From a checkpoint of a small transformer trained on Wikipedia.
Architecture: LayerNorm before each block, learned positions, biases, tied embeddings.
MLP neurons of a small language model. Each row is named by its layer, matrix (down: output weights) and neuron, and shows model dimensions 192-255. Each number is 128 + 32 x the weight over its row's rms, rounded and kept within 0 to 255.
A block is one neuron, or neurons of one layer that tend to fire together. After each block is what it responds to, as a language model described it from the Wikipedia text at the highest values.

L2.down119 [157 114 161 108 201  90 120 185 127  90 109  78 124 170 160 119  75  71  97 152 174 170  97 127 130  38 151 162  99 115 197 134 116 127 141 155 144 131 142 123 120 137 135 168 192 119 112 108 142 106 134 117 162 110 122 121 155 107 121 118 148  82 116 114]
L2.down984 [111 124 192 151 163  52  87 209 104 104 117 155 131 148 134 142 116  86 132 178 156 121  56 150 121 147 152 180 168 156  83 136 112 119 155 104  90  85 171  87 120  85 145 182 133 149 135 106 122  95 104 158 120 111 139 118 138 139 154 122 143 135 109 184]
L2.down1233 [146  74 151 106 199 184 142 118  67 104 132 145 103 190 122  71 121 133 131 160 133 118 108 167 103 130 144 119 145 115  91 140 119 155  94 159 132  77 134 132 146 120 185 112 100 161 203 110 107 108 110 120 147 119 116 164 137 121 146 122 115 141 131 134]
L2.down1420 [113 134  72 151 143 100 122 143 104 128  98 108  88 109 171 157 143 146 131 114 116 184 139  94 107 128 111 159 157 135 156 115 176 144 100 126 125 153 175  93  93  74 101  86 167 137 103 123 146  90 201 179 149 135  60 135  77 172 112 159 129 147  91  95]
Attribution verbs after sources

L5.down16 [176 113 101 147 145 107 130  82 139 128 167 141  99 132 124 110 185 126  93 146 153  78 108 181 182 150 197 116 105 119 147 130  94 158  88 154  93 104 143 122 102  99 122 107 119 126 114 154 130 134 157 168 179 151 102 126 117  77 138 102  73 149 166  98]
L5.down529 [154 179 105  48 108  92 116 180 118 175 112 156 106 137 160 134 132  53 117 163  98 180 129 171 102 101 139  89 180 131 112  95 144 135 152 124 127 104 150 101 154  93 115  82 115 130  93 160 141 119 104 182  92 124 155 138  89  73 125  62  90 164 114  71]
L5.down748 [114  78 165  94 117 132 135 142 159 118 155 148 126  83 143 120 153 107 140 185 180 110 150  86 141 110 113 146 134 146  94 155 156  97 121 158 122  92 135 123 138 126 115 123 169 157 148  86 109 115 121 105 139 116  90 168 163 171 114  69  73  81 190 196]
L5.down787 [147 147 148 111  86 172 180 141  88 128 146 110 111  81 150  99 117  71 160 153 149 170 161 140  79 138 189  92  78 120 147  91 127 101  84 121 146 120 174 145 142 100  60  76  59 122  98 156 135 109 143 105 137 156  78  87 100 122 113  50 117 108 131 158]
L5.down1430 [115 132 127 151 110 141 158 114 126  90 108 114 129 165 103 129 124 106 108 173 172 144 132 136 135  92 127  50 116 182 119 115 101 130 160 148 129 149 187 122 167 167 137 135 111  93  81 118 177 119 183 151 192  93 153 141 125 143  92 110 151 111 141 178]
L5.down1894 [144 125 169 112 118 128 199 174 174 116 107 132 135 119  93 108 116 166   0 156 152  92 139  66 135 101 127 126 115 200  96 155  99 120 167 157  73 129 187 135 120 151 190 139 173 134  82 155  78 147 116 133 113  98 171 108  77  93 152 163 113 102 119 148]
L5.down2344 [127 126 148 114  65 133  86 112  46 120 139 165 107 155 150 100 137  43  67 170  80 112  98 124 127 148 139 130 159 102 174 165 138 127  97 121 143 115 144  66 152  70 118 103 169 124  80 158 205 133 171 133 127 104 108 132 118 105 104 118 148 148 126 119]
L5.down2600 [175 109  58 141 121 114 146 119 142  59 165 156 106 161 183 117  77 104 174 128 177 108 101 127 163 155 127 134 100  84 101 134 114 133 183 140  94 108  79 152 164 182 157 150 182 206 164 132 107 105 111 123 170 127 164 171 137 157 105 138 151 126 130 151]
Biographical role descriptors

L2.down419 [125 120 127 147 122 127 166 156 171 146  79 131 114 201 142 172  76 140 128 180 118 105  99 142 128 153 122 149 185 137 170 136  85 139 159 146 165 131 135 150 106  85  73  79 144 116 108 161 136 202  93 134  68 119 127 146 115  38 163 116 153 140 116 144]
L2.down1434 [162 113 138 155 144 108 151 126 129 102  85 135 137 191  89 178 154 155 135 151 126 140  93 131 203 111 115 116 136  98  97 120 138 105 130  88 201  92 116 167 120 100 188 102 139 123 146  86 177  94  76 122 130  99 145 115 138  78 100  72 143 163 145 114]
L2.down1546 [ 99 158 122 165  67 118  52  71  92 198 129 121 128 144 158 131 130 151  90 125 129 131  30 121 144  83 152 178 122  99 164 110  54  97 115  79 135 123 151 166 134 156 151 170 119 116 150 101 186 136  99 152  93 141 158 127  95  94  66 117 153 128 145 151]
L2.down2223 [123 113 159 106 140 148 156 125 103  97 167 139 135 116 125 107 113 185 117 140 208 141 121 110 149 125 187 136 133 144 182  78 186 130 112 143 122 132 141 133 160 120 132 131 103 133  95 209 140 103 153 105  95 108 132 163 161  67 129 164 152 142 156 125]
Entertainment/sports role nouns

L5.down767 [141 102 105  99 129 158 133 120 101  91 132 147 120 124 134 128 137 207 102  93 164  90 154 187  81 157  68 114 135 105 120 101 152 168 113 103 131 132 160  70 125 122 107 141 138 136 159 122 156  74 165 166 168 135 152 154 200 137 138 185 112 137 137 171]
L5.down882 [113 133 143 122  72  97 102 138 187 183 115 148  85 130 117 177 126 163 153 147  89  95 113 119 132 150  66 133 130 138 167 115 125 114 141 142 106  56 197  78 136 111 104 130 114  70 174  92 158 169 159 106 116  97 103 101  85 129 118 106 113 176 108 113]
L5.down979 [157 176 135 119 125 159 197  73 114 112 126 175 158  97 152  90 162 199 148 163 151 156 191 108 208 117 151 144 119 126 101 113  84 148 102 159 172 141 100  67 160 123 185 105 120 116 107 160 146 145 103 115 115 106 140 173 144 125 118 170 124 126 119  95]
L5.down1182 [180 109  98 151 103 125 114  68 109 171 161 130 138  51 174 130 152  64 103  95 140 109 169 115  98 141 129 130 126  96 154 117 101 151 142 100 137 141 149 111 118 102 137 140 114 148  99 160 110 134 137 153 160  73 115 155 124 102 173 152 100 133 113 132]
L5.down1235 [ 75  72 133 130 119 100 150 118 124  72 143  97 166  57 119 171 158 144 157 144 145 152 170 100 128 126 135 174 102 124 111  92 102 158 112 163 129 126 162 101  76 162  72 100  83  80 183 124  80 102 115 197 114 128 156  58 114 139 122  75 105 125 124 126]
L5.down1684 [127  43  84 109  61 134 157  84 163 180 147 186  81  96  90 115 183  83 122 154  63 159 118 131  78 135 150 133 159  54 119  92 115  94 160 116  75 116 143 128 144 139 168 113  73 144  77 135 127 107 170 110  72 193 177 111 119  59 136  80 105 151 131  59]
L5.down2112 [154 107 129 132 150 116  89  91 135 138  77 146 144 128 102 154 119 178 119 107 160 121 171 181 106  42 110  67 134 178 141 118 169 125 113 127 155  38 136 187 142 106 139 116 154 166  82 138 144 144 169 163  96 170 177  94 142 167 147 121 157 131  74 109]
L5.down2190 [111 135 134 153 111  95 138 144 112  84  96  66 124 117 185 183 147 105 115  95  76 152 110 131 127 119  98 144 197  92 200 129 121 111 118 115 124 166  90  84 104 138  83  97 145 140  85 160 103 122 120 144 146 118 127  94 104  30 133 147  90 148 152 168]
Name-start tokens

L4.down1544 [109 107 127 134 145 135 103  71 175 108 147 132 151 135 110 109 114 174  76 146 124 134 163 113  86 174 119 160 190 125 162  93 146 158 121 153 149 147 113 125 139 120 184 145 156 162 108 167  95 159 104  54 127 152  98 133 162 128  59  67 171 144  60 162]
L4.down2262 [ 91 203 139  63 172 103 123 136 145 163 112  68 104 187 138  93 115 124  84  74 124 129 133 110 111 136  91 212 111 160 143 125 152 152 136 102 158 106  68 140 169 117 176 170 103 128 152  97 120 170 128 119 164 124  75 173 139 119 167 126 114  96 104 133]
Number-internal separators

L4.down135 [ 61 160 135 136 108 125 122 142 123 148 133 116 128 132 112  57 162 102 115 134  87 101 106 143 112 113 126 102 132 122 114  96 133 106 180 100 115 226  82 128 125 132  84  78  76  91 155 107 131 193 102 157 104 122  93 140 150 111 107 160 107 123 147 139]
L4.down1432 [157  89 114  98  91 181 118 157 148 101 166 228 176 141 138 168 126 180 148 136 118  81 130 118 176 179 138 116 116 142 129 114  81 181 138 175 133 103  91 107 119 112 145 116 164 157 127 148 148 133 116 118 125 139 139 196  84  64 125  90 115 113 140 153]
Inside proper titles

L4.down530 [146 116 121 134 108 107 183 212 103 149 111 153 172 162 166  99 111 116  97  79 163 141 131 144 129 159 128 140 150 101 129 167 141 169 149 159 196 167 156 114 112 125 145 134 166 113 139 188  96 105 124 108 152 113 154 172 201 141 182 215  45 159 177 145]
L4.down1491 [104 108  76 111 141 105 149 175 145 136 121 171 172 146 165 177 104 106 122 151 143 100 132 125 102 140 149 119 114 139 102 170 133 134 181 143 144 112 129  96 123 125 135 162 121  67 154 156 151 112  94 129 135 128 136 124 137 113 135 139 134 145 134 119]
Name comes next

L2.down298 [ 66 107 111 175 120 117  97 179 120  89 128 186 169 142 107 130 139  99  92  81 107 159 153 133 190 117 118 187 132 143 175 151 132  54 138 166 157 105 153 108 156 122  97  99 149 141 139 137 178 106  52  97  90 190 103 143 107 132 122  80  83 126  97 166]
L2.down512 [132 126 166 136 115 127 103 152 124 110 132 110 163 105 138 112 169 149 164 114 137 103 131 137 204 127 167  97 102 116 180  61  99 107 145 130 130 127 153 103  84  82 162 106 130 111  86 118 156 142  82 136 156 106  98 158 163 104 173 174 111 131 167 154]
L2.down2001 [125 151 176 147  59 128 157  95 109 118  96 183 136 182 145 106 169 115 163 136 139  91 112 160 168 135 156  93 113 100 106 103  99 106  78 185  97 104  76  97  81 122 145 105 141 105 136 162 166  84  75 158 174  95 153 181 126  85 162 138 126 106 127 160]
L2.down2220 [117 143 121 136  88 176 100 116 121 144 163 124  95 106 136 129 145 185 134 135  85  95 122  77 110 142 185 133 129 134  74  82  36 108  60 119 173 149 166  97 120 124 115 172 135 100 149 114 176 126 109 126 190 141 131 162 154 147  92 153 108  79 100 150]
Words inside titles

L5.down257 [140 150 188 105  98 136 127 157 193 153 100  99 104 113 149 193 113 105 106 136 183 126 136 118 116 141  90 179 123 153 132 125 151 135 108 129 135 103 108  88 134 155 152 161 138 175 172 101  96 154 122  79 120 139 162 102 181 144 135 133 218 142 110 189]
L5.down1168 [149  74 105 170 106 169 113 142 175 102 143 129 103 100 169 159 113 124 157 169 154 119 119 121 133  69 151 164 117 130 152 130 148 130 157 161 108 192 150 155  82 128 149 115 132 159  57  85 116 163 122 144 123 108  97  98 116 105  79 156  65 146 100 184]
L5.down1466 [159  80 128 166 131 112 141 142 166  89 107 108 132 114 101 120 122 135 161  53 105 119 113 121 151 163 228  80 104  93 108 116 160 112 158 150 137  92 146 117 192 208 185 135 126  58 135 125 191 146 137 142 114 150 150 212 116  87 166 129 127  82 140  64]
L5.down1468 [131 136 112 117 128 118 120 162 110 169 156 143  26  98  94  92 139 140 115 119 164 130  91  77  87 160  74 142 157 142 164 129 153 136 119 136 119 117 100 106 116  90 135 120 117 137 108  64 123 146 104 135 138 123 155  55  95  79 119 152 111 222  89  93]
L5.down1536 [126 144 164 116 114 203 164  83 130 126 130 137 127 117 174  94 100 132 165 104  74 107 134 119 115  62 102 144 150 187 138 161 141  97 117 154  97 149  89  75  92 152  80 154 160  72 184 116 152 149 187 142  97 148 119 129 110  98  85 142 155 118 141 182]
L5.down2116 [127 103 187 147 154 212  80 137 156 113 168 140 113  41 153 108 151  84 171 116 135 110 102 160 191 110 151 138 154 165  88 156 126  96 160 154  71 124  97 149  87 135  88 136 148 146 123 125 166 153  93 125  83 122 182 123 153  46 203  81 197 131 131 157]
L5.down2568 [188 117 150 121 182 197 131 118 130 167 112 129 189 135 107  68 110 148 145 166 145 128 131 128 148 159 182 122 125 154  82  93 104  53 133 124 116 143 124 170  91 179 118 127 142 182  58 154 111 100 148 135  80  78 106 154 116 112 144 159 153 159 160 103]
L5.down2658 [ 88 136 148 189 121 139 169 119 103 102 126 131 130 153 125 142 153 153  79  72 154 160  57  78 158 105  52  79 167 134 131 135 137  60 129 123 113 146 105 118 158 148 116 145 113  48 133 161 121  79 116 138 139 127 127 129 166  86 157 136 146 117  62 106]
Closing parenthetical items

L2.down42 [141 174  89 127 136 125 118  76 178  90 170  74 120 147 158 144 127 210 109 124 109 133 130  99 119  80 151 114 157 134 127 107 104 165 144 156 187 133 111  84 123  87 132 120 157 172  90  97 132 159  70  98 153 130 155 159 149  96 131  42 129 131 134 146]
L2.down67 [213 173 117 199 146 153 155 108  99  83 158 121  97 146 160 104 155  99 173 114 105 125 109  74 108  62 151 136 147 110 116 145 142 166 201 130 159  88  94  97 135 102 162 107 102 131 165 107 153 129 144 100  75  66 129 130 156  78 130 155 138 164 164 154]
L2.down270 [187 178 163 153  91 157 111 116 118  99 105 114 118  71  84 126 106 134 211 111 134 104 160 134 113  91 126 138 127 104 120 132 180  82 137 111 121 136 138  98 127  53 104 166  90  87 134 139 158 121 128 113 130 102 160 142 150  90 128 140 128 130 112 126]
L2.down2342 [141 138 104 159 109 175 128  73 129 115 127 136 108 139 172  99 117 110 179 194  88 108 100 160 158 143  81 107 119 136  99 132 168 129 124 131 101 125  51 102 113 116  95 125 111 113 103 132  96 126  87  99 134 117  86 152 139 120 110 104 137 136 126 174]
Person first names

L4.down884 [158 178 171 177 117 157 171 109  78 166 130  99 133 141 116 120 106 102 153 164 129 145 149 147 109 118 132 158 169  86 163  91 108 153 115 187 100  44 216 182 152 174 169 106 137  65 132 123 109 121 184 121 182  91 147  97  64 110 168 180 123 163 209 150]
L4.down2504 [118 139 133 131 107 146 153 104 103 176 197  82 147 155 102 134 167  96 141 137 143 173 149  91 127 124 103 150 167 121 178 107  74 151 150 177 110 119 231 167 122 147 177 117 100 140 142 123  99 127 101  70 132 125 105  98 107 110 140 142  63 111 153  94]
Attributed source or authority

L4.down94 [127 133 134 154 128 133 114  65 111 134 145  90 101  87 147  82 165 143 157 162  96 123 145 168 177 144 108 113  72 116 174  82  89  89 105 117  94 114 122 144 173  71 169 134 126 150 135 122 157 141 179 124  77 131 122 143 121 124 161 146 113 138 147 127]
L4.down1411 [120 128 123 110 142 117  76 124 127 172  78 187 177 129 163 118 177 101 190 151  81 103 107 122 160 140 170 111  95  88 160 120 134 133 110  78 120 146 147 171 175 141 162 114 161 113 101 111  90 129 181 149 106 211 184 128 153  60 106 169  76 122 134 163]
Predicate role nouns

L5.down99 [153 159 123  92 134  75  89 150 128 228 161 134 143  88 143 128  93 127 158 135 174 194 201 165  59  98 112 136 154  83  68 149 131 128  67  92  85 116  82  93 153 155 147 190 135 123  63 134 111 103 144 180 149  91 124  86 137 147 105 119 127 111 100 156]
L5.down418 [140  78 188 166 100 119 150 123  99 106 173 134 189 110 137  89 120 181 154 153 117 107 186 184 119 140 130 145 136 132 132 135 143 120 140  51 127 105 136 132 126 101 116 121 125  82  82 113 104 133 123 205 129 145 117 110  81 125  68 108 160 131 155 137]
L5.down459 [113 162  82 101 148 112 105 127  90 216 124 129 196  56 153 115 167 141 103 163 221 131 164 117 108 120 163  68 141  80  90 141 122 149 125 111 122 114 111 139 172 145 142 171 143 104 139 145 126 170 106 154 140 136 100  74 150 145 144 141 124 121 133 102]
L5.down967 [120 178 162 125 115 153 165  83 108 101 115 181 115  89 105 167 165 141 108  74 142 118 114 136 153 144  77 128  74  77 168 108  91 121 169 165 141 116 118 118 106 187 151 143 122 149 170 136 138 141 148 123 143  89 156 142  80  53  84 143 113 138 162 129]
L5.down1437 [186  98 162 126 177  74  93 180 106 118  93  97 156 141 173 101 212  85 152 139 109 100 136  87 118 160  90 132 118 124 142  78 111 155 149 101 137 160 115 144 119  94 155 133 137 171 106 163 146 160 178 121 141 125 103 158 116 104 106 134 126 128 133 144]
L5.down1497 [118 150 136  98 143 147 102 129 139 154 115 106 149  97 148 132 153 232 113 157 119 101 110 161 117 148 134 167 101 112 116  89 104 133 122 155 111 106  59 181 193 153 128 128 146 156 152 113 126 164 158 117 113 140 111  87 145 102  87 109 133 173  84 126]
L5.down2308 [100 142 153 163 202 103  79 141 140 178  76  47 143 198 145 107 117  67 104  95 163 137 140 110 159  93  76 164  77 124 123 149 127 135 149 129 157  85 134 126 139 160 184  82 220 127 148 117 120 141 134 101 118 116 162 167  81 120 117 111 141 131 159 149]
L5.down2560 [148 104 131 118 161  85 156 130 144 170 138  94 144 138 106 123 127 117 125 102 121 126 125 129 162 142 126 142 130 143  95 150 128 101 144  53 133 150 130 112 107 111 157 143 136  86 139 144 128 129 104 139 159  76  95 131 163 136 122 146 147 151  76 132]
Mid-number separators

L5.down81 [118 113 137 169 170 135 174 120 104  70 102  98 151 134 120 150 106  75 180  99 138 131 157 118 198 154 150 224 132  73  95 149 104 173 153 108  98  88 139  96 185 146 106  95 143  68 106 154 130 127  71 160 118 130 130 153 100  89 169 134 153 138  93 161]
L5.down140 [173 103 166 116  89 124  62 145 140 113 165 124 139 118 163  93 167 110 128 124 131  79 134  76 143 110 150 134 151 123 130 132 177 126 133 127 138 154  94  98 146 136 186 130 132 140 167 116 148 102 124 110 139  62 100 104 100  87 137 122 141  58 149 137]
L5.down799 [129 170 143 196 144 104 128 121 136 163 166  69  90 127 131 159 104 127 145 121 122 156  91 120 133 135 123  75 153 156 194 120 106  75 116 206 121  80 165 134 115 182 176 118 142 111  76 128 117 152 118 121 123 122 111 177 121 116 105 157 123 105 113 116]
L5.down1135 [ 82  91 123 130 135  73 118 159  94 101 146 148 105 100 164 159 146  92 103 155 178  94 165 136 173 129 147 167 138 126 219  73 111 116 156 111 128  45  61 121 129 114 165 149  91 118 124 123 147 103 135 115 125 146 118 150 169 134  85 137 154 168  92  83]
L5.down1506 [ 86 157 183 151 150  76 126 159 146 138  79 162 130 172  90 128 102 103 100  88 136  81 142 115 222  97 117 120 139 102 126  89 145 113 172 184 122 129 142 147 105 172 139 158 161 133 165  83 166 104  92 131 141 172 105 178  80 118 193  78 134 116 109 182]
L5.down1677 [ 76 118  95  84 133 115 161  69 123 195 132 186 116 140 132 115 147  85 159 125  80 105 100 117 175 115 153 129 153 109 196 130  93 128 176 131 117 138 111  88 131 141  77 201 131 140  94  76 163 120 118  62 123 158 139 163 133 122 117 116 142  98 145 124]
L5.down2188 [203 126 114 160 160  97 127 160 107 126  93 178 141 129 149  91 145 109 121 146 129 132 144 203 169 125 133 123 132 103 115 168 101 158  66 133 166 120 154 125 108 184  82  71 104 137  75 140 130  98 128 158 124 128 119 110 153 140 155 123 162 100 120 139]
L5.down2340 [107  83  92  79 142 203 128 149 122 124 115 131 136 144 149 171 147 114 152 202 114 148 180 125 160 174 117 118  90 156  87 140 146 138 112 115 101 155 139  93 111 173 102 116 146 123 115  96 109 148 130 168 135  93  85  90 120 137 118 137 105 158 167 144]
Inside-title function words

L5.down18 [126  53 154  58 185 114 145  90 112  94 124  86 127 162 141 112 138 224  91  96 137 136 122 112  89 107  91 114  90 157 146 162 132 113 145 143 127  96 108 120 123 128 121 128 158 166 122 104 149  98 161  44 110 152 164 105 114 114 118 115 116  85 160 182]
L5.down432 [115 153 136 127 150 125 207 155 129 174 128 136 121 169 156 166  55 145  64 118 130 101 144 139 114 116 107  54 155  62  90  85  86 120 113 172 167 113 176  88 109 127 117 132  99 127 157 150 118 131 130 149 170 157  87 146 141 122 179 123  67 171 118 116]
L5.down1391 [142  65 147  47  62 111 132 116 140 160  95 143 124 139 157 111  97  73  63  77 160 181 124 143  80  69 144 161 124  89 109 153 144 166 136 136 143 149 149 135 127 138 130  91 175 126 160  61  75 101 167 158  91 145 182 110 115 109 136 151  95 168 217  93]
L5.down1828 [ 81 143  50 143 197 131 134 166  89 145 134 162  92  92  51 136 132 100  63 140 162 151 146 123 120  93 140 134 165  97 150 109 160 148 137 174 140 138 137 119 125  92 148 176 117 179 148 118 124 113 192 122  95 103 127 181 156 165 103 124 118 173 172 145]
L5.down2014 [ 73  96 112 151 111 127 150  93  47 159 159 130 104 100 126 172  69 127 124  57 200 134  55 140 127 161 131 101  80 132 144 132 155  94  77 128 102 118 156 177 147  68  91 108 172 188 130 109 133 183 169 198 173 128 135 151 129  93 151 117 115 164  84 188]
L5.down2021 [153 111 109 106 165  84 139 146  79  48 143 104  89 159 140 150 105  99 112 172 113  78 115 144 111 126 147 101 170  88 124 168 144 196 162 129  97 176 177 124 129 136  64  83 145  92 155 172 124 146 159 170 150 103 180 139 114 129 149 113  79 139 128 235]
L5.down2321 [152 164 102 133  96 145 104 116  73 120 112 175  86 124 110 113 110 156  90  84 147 162 119 134 187  61 103 157 176 117 122 132 209 169 107 141  40 118 110 152  90 145 169  63 121  86 115 153 128  82 111 117 129  55 113 147  91 120 145 141 158 189 124 171]
L5.down2583 [124 161 170 150 148 152  92 117 115 127 138 133 132 171 137  73 137 107 134 131 123  57 121  88 148 170 123 110 116 100 150 130 119 151 180 136 185 115 139 169 110 106  97 106 112 125 125 123 106  99 191 110  98  92  92 113  84 115 143 145 108  81 128 156]
Before a work's title

L5.down295 [ 96 112 120  89  90 111 150 136 142 149  42 108 139 115  81 126  77 118 116 105  95 123 126  98 128 151 121 164 141 109 170  78 141 153 154  75 143  76 160 177 165 130 128 162 134  93 116 104 132 109 170 143 207 140 153 130  93 124 190 147 145 145 137  76]
L5.down367 [ 92 129 187 102 170 178 157 152 143 100 167 120 141 137 168 123 153 122 128  66  87 162 140  96 152 119 138 149  84 123 146 163 135  96 125 104 154 111 129 129 170 124 147 151 167 128  96 199 142 162 114 110 181 149 119 112 111 125 118 126 120 168 143  94]
L5.down809 [109 170 179 124 115  81  72 138 193 165 141  72 109 158 168 183  97 102 185 105 110 135 137 101 172 149 157 156 147 130 122  81 149 181 114 161 121 104 160 133 138 147 136 125  96  42  50 115 128 118 109 130 137 137 129 148 125  68 114 133 104  99 114 101]
L5.down974 [116 106 148 127 104  99 163 154  93 134  96 150 155 130 132 118 195 131 147  89 156 137 146 170 180 179 131 141 154 105 135 159 137 132 128 116 103 145 150 196 145 122 160 118 149  63 129  97 136 151  75 116 126  90 101 139  84 128 163 152 136 159 195  68]
L5.down1951 [101 160  81 165 167 174 110 163 133 114 110 106 129 119 159  91 147 163 108 100 113 102 156 149 102 180 137  94 150 173 117 118  99  91 131 159  98 127 109 199 208 110 121 107 144 131 180 135 153 125  96 148  80 127 125 203 172 113 110 104 129 127 127 116]
L5.down2155 [149 151 135 105  93 101 135 138 125 155 117 100 135 138 192 139 153 105 117 141 134  97 116 126 212 113 160 180 115 165 142 152 134 120 219 120 129 154 133 112  81 108 137 157 124 132 105 131  60  59 141 104 148 153 113 128 145 164 137 114 119 146 156 106]
L5.down2405 [151 111 153 121 145 138 210 153 122 136 152  90 195 162 119  93 151 126 184 103  84 136  95 146 144 129 208 122 145 185 161  91 149 126 157 145 119 171 114 175 153 116 121 145 128 167 120 114 141 228  69 121 109 122 156  70 152 135 141  89 170 143 127 167]
L5.down2435 [106 130 149 126 143 121  93 111 131 156 110 123  91 105 161 139 119 136 128 147 114 155 115 156 139 135 197 144  83 126 151 102 165 103 151 110 121 118 231 133 165 146  71 127 115 107  31 101  77 107 186 127 149 108 175  82 123  46 117 145 153 112 150  73]
Review source attributions

L2.down981 [174 153 140  83 154 177 140 118 122 115 137 164 119 165  86 106 154  92 104 168  58 136 169 108  58 132 138 136 101  86 137 109 164 150  84  88 169 110 166  93 166 155 105 129 141  96  96 125 172  73 140  71 152 128 153 114  85 125 130 148 178  73 116 222]
L2.down1604 [ 78 142 144 174 217 132 146 160 171 122 107 143 148 106 118 154  94 124  84 137 138 144 102 154  63 121  93 141 162 137  90 124 140  79  89 106  85 132 212  93 172 137 105 131 174 137 158 147 118 113 132  96 173 197 101  88 122 105 124 118 250 154 118 164]
L2.down1744 [ 86 118 145  95  66 188 157 192 117 130 188 117  42 130  90 124 165 127 109 138 119 150 148 132 178  93 107  71 184 104  77 161  94  88 159 115 139 125 124 111 115  85 143 102 193 133 129 155 177 104 135 143 145 140 159 122 147 131 126 147 139 108 138 158]
L2.down2515 [157 144  97  81 144 136 135 119 171 161 114 184 108  82 169 104 112 133 113 134  63 114 124 106 159 131 131 154  64 112 118 139 151 108  96 136 148 141 149 136 188 180 143 105 144  91 114 126  69 189  53 106 133 140 140 121  77  97 122 174 117  93 107 182]
Number and abbreviation punctuation

L4.down925 [176 146  93 159 102 120 111 128  84 141  91 113 158 138 183 135 111 136 162 132 108 138 178 151 110 153 136 137 135 104 156 138 146 127 161 143 141 122  95 120 147 111 127 143 128 189 125 118  97  80 113 119 107 125 141 164 128 137 147  66 120 126  89 151]
L4.down1937 [161  90  55 111 123 202  94 196  64  97 114 155 158 116 104 132 117  93 107 129  98 145 150 172 123 158 147 117 107 100 122 158 139 158 126  70 105 149 149 125 137 107 151  91  82 161  76  91 136  98  85 116 154  95 132 134 158 131 113 127 141  89 123 138]
Person first names

L2.down212 [109 112 153 157 108 117 147  96 152 104  76 129  97  66 119 151 114 134 135 154 152 133 105 158 150  63 146 118 120 112 124 156 185 127 160 139 103 141  91 206  95 170 145 141 193 122 145 183 163 106  93 154 141 155  84 168 137  71 156 128 113 151 171 115]
L2.down496 [113 118 123 143 100 186 127 128 174 105 142 115  88  58 124 124 132 114 140 122 133 158  94 161 149  60 150 182  72 151 175  82 102 128 173  90 102 112 137 103 117 105 108 201 192  84 102 126 130 114 152 191 159 149 123 180 100 153 168 121 146 122 163  70]
L2.down1159 [191 131 125 202 128 136  88  95 180 131 126 151 187  95 165 127 110 103 178 147 125 100  91 133 110  78 164 162 103 174 154  92 157 135 137 131 111 143 120 143 121 100 141 217 154 139 164 117 120 119  97 171 107 120 203 103 124  65 116 121  91 139 123 140]
L2.down2544 [159 111 179 143 130 147 149 101 144 177 123 184 183  58 101 129 158  55 167 156 111 146  82 150 139 141 152 121 152 156 151 164 122 112 155 116 128  97 141 181  67 128 132 168 140  89 126 125 151 110 165 162 140 123 110 138  78  88 135 142 153  99 145 128]
Inside parenthetical values

L2.down604 [122 108 129 139  71  99 122 213 136 154 163 165 118 134 177 131 132 100 157 130 130  84 157  92 105 144 143 143 139 167  91 170  97  87  94  66 159  89 115 185  89 133 127 146 140 143 111 130 163 131 128 163 188 156 143 108 118 154 115 176 149 113 119 114]
L2.down658 [166 149 159 168  93 141 172 120 139 125 168  99 108 135 188 117  93 162 162 130 107 108  83 128 140 109  86 162 181 142 102 143  94 167 106  78 131  80 146 149  50 104 112 154 129 133 143 175 153 113 137 168 230 114 134 119 158 159 100 193 186  80 163  82]
L2.down2075 [146 110 125 154 149  76 126 122 109 142 136 131 157 140 112 117 203 135  98 158 148 130 121 155 140  91 123 160  85 106 154  40 159 129 130 163 149 161 138 161 141 194  94  96 111 181 150  98 123 117 155 129 101  99 175 134 113  95 117 100 106  97 171 194]
L2.down2088 [ 87 109 124 141 181  54 146 157 113  71 138  85 157 178 108 123 101 147 120 141  81  68  85 109 163 146 149 129 126 115 166 112 133 151 130 219 152  90 116 121 105 189 156 144 139 150 121 117 117 109 141  66  74  93 153 126 121 102 136 110 100 192 128 158]
Person role nouns

L4.down2022 [114  86 112 148 189  92 120 125 119 123  99 136 176 149  94 205 127 162  92 178 154 124 161 156  81 112 140 106  59  79 113  87 149  77 112 124 130 168 118 112  96 103 192 135 159 117 130 153 161 132 119 159 194 130 130 126 131 192 159  90 112 179 144  92]
L4.down2681 [185 111 147 146 113 134 108  90 118 113 127 128 121 103 149 173  44 126 121 190  44 182 146 175 122  56 132 118 116 110  70 157 166  84 156 140  84 147 143 150 112 105 134 148 197 141 136 131 132 171  77 157 124 140 116 177 134 109  72  89 125 115 114 109]
List-item continuation